config.toml
d_model = 512
n_head = 8
n_kv_head = 4
head_dim = 64
positions = "rope"
rope_fraction = 1.0
bias = "none"
init_std_down = 0.0
beta1 = 0.93
lr_head = 0.00471
decay_fraction = 0.836
decay_shape = "linear"
seq_len = 512
doc_mask = true
train_tokens = 775300000
MLP neurons of a small language model. Each row is named by its layer, matrix (gate and up: input weights) and neuron, and shows model dimensions 32-159. Each number is 500 + 50 x the weight over its row's rms, rounded and kept within 0 to 999. Numbers have three digits each. A neuron's up and down rows have the sign that makes its largest values positive.
A block is one neuron, or neurons of one layer that tend to fire together. Before each block is what it responds to, as a language model described it from the Wikipedia text at the highest values.

Description: Numeric table cells. Digits and values inside pipe- or semicolon-delimited data tables, such as match scores, league stats and certifications (2–2, 14, Platinum).
L7.gate176:505443459540442585502494370442456529494490476522423394523516396474439429407553450517606480489503493424522575462482466442537585521441432515517516501571580528522553567591492479620471476461563431639527510454513569447541620490510455463460487492602481521458424494419512461512558521509535481526522519472523511480547500442534357515511578485521552457474520549538451459465523459484565583433533
L7.up176:531502605528554463520456589568487453455514458534511515448518489486523573551477519542479542525461450505593529527535516463461461470461505542506536461576432439519547478531394558501498452549446482545478506444518509463478462497606395437492489531459497504365430568524570433499429500506606550498537609521446444435488517471568489556529509533554500378480460379547572486470484462535569428502499

Description: Sports score separators. Tokens right after a match score or number in sports results, like the cell bar after 2–1, the colon before goalscorers, yard in 1-yard.
L2.gate319:442408465564488487417502494468482571509490420447533462464452415528368492488578476455529368491561488496450502464482503404492477523574533532484500431524526554478534555557444419449484484423492508517464508495590425478545485510476549476551363559576462532501487518569462429505493450410567520508575477446446473546361482532484541537460414596491485530478545476541560552481491560493460508462421
L2.up319:444469590501545490538482553513508463396515477407526525456548442661426463496512522558548461483596420478515527492435536514527470529485470488466449531495511617470476415486475450482509488538513453562469514457517427521553467391507573544571563540522446521553482460491500422545512548491509412532467496542452502454397505419447520530422471467449553545509488594578517440501525469483444514565547
L2.gate747:496516534473545500449546502421486498503447487569514549486519443577520471446522504539489575501523500476491469548475477534513392464484407530565566576556554505557474549563446444499521501449559446461533452546486412341479511532557510567544485592489522460459545508452507534419420425511509500440473475435497516478415447511635465410454530467420477455491486538542458545567529462522609479440510
L2.up747:451480470559501484428461517510525502452525588581530608527460525501510444501559419534576479396481554390491506492534483557560440550371480484478478501440476521510433513585413459468589436471580545483484554516443505462394514642476468512535583458527484476396536496421580451414443473528528505484502539488504600490416501474547536500544513536525557491450411506546507474506482546333502489563513
L2.gate1023:510431500574478627563536486431507486578488567396490584462454645412501492482433481498604512533509400442543508508502470490578398456541607593466542475540549612501396522497516479511499436410573500509555486625471453489467535500589563485576528516502521537480499416509661591525526369473512521570448436505491509498432523517496436490456520549426539530545429440419551485469491463388469561516389
L2.up1023:525463556428578458533453525482612502439476429487575529473579458501501496460469456513451493468546462542440491524394507421553497491487471527431357451577428540496528566491460441543531509529498483544476421557459500455491534496495553534571465538465533471407460498460440476527538521441558542570500418492532514517395516509485533547598556468469575352520469469532527500543590459397466541456455
L2.gate1343:523457431550492485423419576552541409534447587539434488557512542550545477515461545513486531485571477481472575515451456409512480496450499675510434588520488489556464589570502426531505517503539410422522478526479516475530515477504550541562475506547528488434426416466430526590530522420532562564521442510496490404496486392486594437551470467436541523515519438506546462447517452519462472440536
L2.up1343:510399543373562483486518479519487521390451548590482511506495538552579450487420460561572449420490523513419552478471508454551402510526498554535429433557521495488477578477498474456376566439498492489572486415557569457441443475490606514476592456459545481405548494383509538558463487470542587626471477469538537507379552445506530467571503470392568585479552474453535521472552458518526465483523

Description: Sports stats table separators. Separators and digits inside sports statistics rows and scores, such as the pipe or semicolon after a goal count, and hyphens in scores like 3-1 and 4–0.
L3.gate137:533486470589463451452581472515561524490554529503429538507518518502490441495465587501441568498417511547467527487483500465474568528530540477509467517452463551451476555517512494512551452459500402469514473487492372489434412445488435573459488520565512510559452478518535498439518515507486511468440577532545448475491457341518566513607513418455537545455502512443580383520528532419522525482527
L3.up137:470484424501479488566446450512492504494436477562513532486416462539395525488528461520496537599501520448489427486488534510536537549556584557493478524590435510478480457481485531498454482512454479602483441400532454427453522440451616422538482488517464529467462468481480427520475553520509541428455480518445643568464435569574404460496592506508470374511440491510453485578498566479503464462540
L3.gate160:484515469462582506508562464577507450482572443524463528554544451400478454582456590511537527585533575430537556482492427602489522502491602592504455568534549511498523537527522482551506504436434521457393529583523515545513542563398528441531542546514557485487413550520536440604470530485534581461484550549443485548414458547447575466564572517456549546565510549507527563522532522419497473512506
L3.up160:486564534572470396472501500530568482558529497534467464512431479494426492536545470463529538560530500488476521469527591503528523495457481507493466550455511468493520440428651483482567435429556446478502500437401417538461522544492525479466472499473455524445517469504512530477523476568550509551356545521517477516515522399557467521433472447498526459480509434438489454415518571553539502463502
L3.gate167:593554461528524525503509567509492480475540527434583532536482515354483403366536477398483532578534539516526456575467466479560504521488533523506504468562527451503492562476513589511426451494532466489553575467490462535477446578464473510488531478564413578505568447504611571478531597542476647495494500626520588504540622426490472428495515550517507527431449493486539545495479520606607467509503
L3.up167:485505475509486510578480404491518515492502554408531472523440507434403445477555510457462521553457544468440572511501507481559517529457446553413510451553570536462484361457472457561558471523450527476567575603492503457473506387476514454470533515440476461458471472531476494515492512571533536466538497553440544517468513415615534516544553576498491448441516433446475474475585513451532552437470
L3.gate429:603472462582455427571518557514589415515465509528501526459512500545501490642495518475475501470560459537496411562439462539543412511437575563556411435599538576591528534456505525485530492557535442465507399522467497471484480523534616578584567515470497572509489439456522468521511448518534624476457496607538451510431518439505567480523550494477427430484548494563478458545546400433485460420463
L3.up429:483435502544510507556506432457508562471531416470599522540560455568474519457502497499538511554554541506379507494563540556489468502536452449505495601524450465509419616503484450533485422542519598511489546434587475473518553434480494489531557420510518443497566525512493487620486545491464552552355564584524547512454537533491491440597575602534488497522454521599507453587553433550636465519386

Description: Spatial relation prepositions. Prepositions ending spatial phrases like north of, close to, next to, away from, east side, mostly in geographic or location descriptions.
L2.gate420:516443492479538438466492473426478478490406441411418533522528639462443494525496559499525478464486460539422458456448435529581514462480486480433560480546565566461502477523517532448517545493535519505538457601537562485510489493635443498522455467484470507489501515472517485472514480493571612520551521534612553597480439411452539575565405495509524506562520541565559473456513471556501483447551
L2.up420:451402583531500575470504459482538508446415448462506484544564496417513491507480428593490464544538524516540511414479579494551596412454400507486495448453501491527445446524563554487548548456475436419567496631485491495508530382516518490559476540527529519522568452540472515563499509523548439508477515451482583479514411480448513487413433509507470459559507512500610428536421492462542457583490
L2.gate424:551518480485552599528509573564491529511484542538416532537543519461489518441603466466495437477448444454571531496458547491487498535506521481497547511501448516548502429461552499507453492454564552465521517617569581506482409502526508486481471624539475462554501534525499390443418473523444588426540490600487482570467569485464433561479448446560469513515471485460492542417432446438582508509518
L2.up424:495507488548516575480545418468446575439375461566479459526582516526449564476470562450503540459482531540512545452459540465581420492439503493416580516518412365401453551474550491649515506540465420582499415483647553550512490485488468556534513469421547493503425499520468531435496477485564476508498495465617519474460519532503430533556578623517550520502524496547458489437511442552527549499502
L2.gate1121:471433490467486554517507499574471471512491474570462464525559511448439529456459456503410493575461517538540423488420500480423558432494561498473549466447450510488460481424511491553638525528411568530496553567480460514451522470474594558557511518474603474384484491545503532400528541444530502449461547504542615456432483462501512476616480462519529499413513466467472528502518445489551543550595
L2.up1121:476469483405457513536486499458515435435495434535532516447533578488461546546524531540533516491486437436487510572421449581537496407443468578495540453496463497465440463424552555569518491493443484522524579462541473623482449425535526535475479508479478536496490454465495502513390491526565562503485553447450532413556517503451556484517494533465457476474538445541535440520529504521534584510417
L2.gate1184:530497508449452399601462622425546577473452514494499441450445576497487436536497491550445480511514400587541575462460539498571462489580545433600532465490520570418462531572629481525575529522506453524465482451559550493528552500489497456499412478554523476548423570586432561488499496518505468568549492464462566556456516490487507598498458508470520521408456471478550443517566510677492431463579
L2.up1184:504494483440499476602435481457534511511433463558511532530506545449530440519466553559438495510504487476534376571556530455545504477432564498539587515552441619490571475493523505535563561525469502426466479469516439566542539496545527494490477510488398509562445478492507412451456561606534412485483537458521535575564508558502411537515439557591530435590631500483535615502537455573582534472464

Description: Spatial position words. Location or side words right after "on the" or "at the", naming a physical place, such as west side, side of, east end, ground, interior.
L7.gate144:500463581524530546530489473484434496494447606485495495508555462484464484471472531502391488522552508537479471453544526457479467447488501506510445437424527519494561390559494530468480443455485466501598448510591491532454520498439555498474534442497497498509487458493556474454503524422546520523593533557526445511416513519353615483492475490470563446370554527447442522508472523516519560489562
L7.up144:476564498553430457479403489440495519489504466463459414542492468419465523505425481412464512572510480517469486477540528515472460484495474460393492537504577563396416489466549487469483592492550570413487548490498508431451422563514581564550443496490570462516508542563392441458534473511528509591509519629478527493556571602528383511546514534454547521435436540452507512435493507543435532507546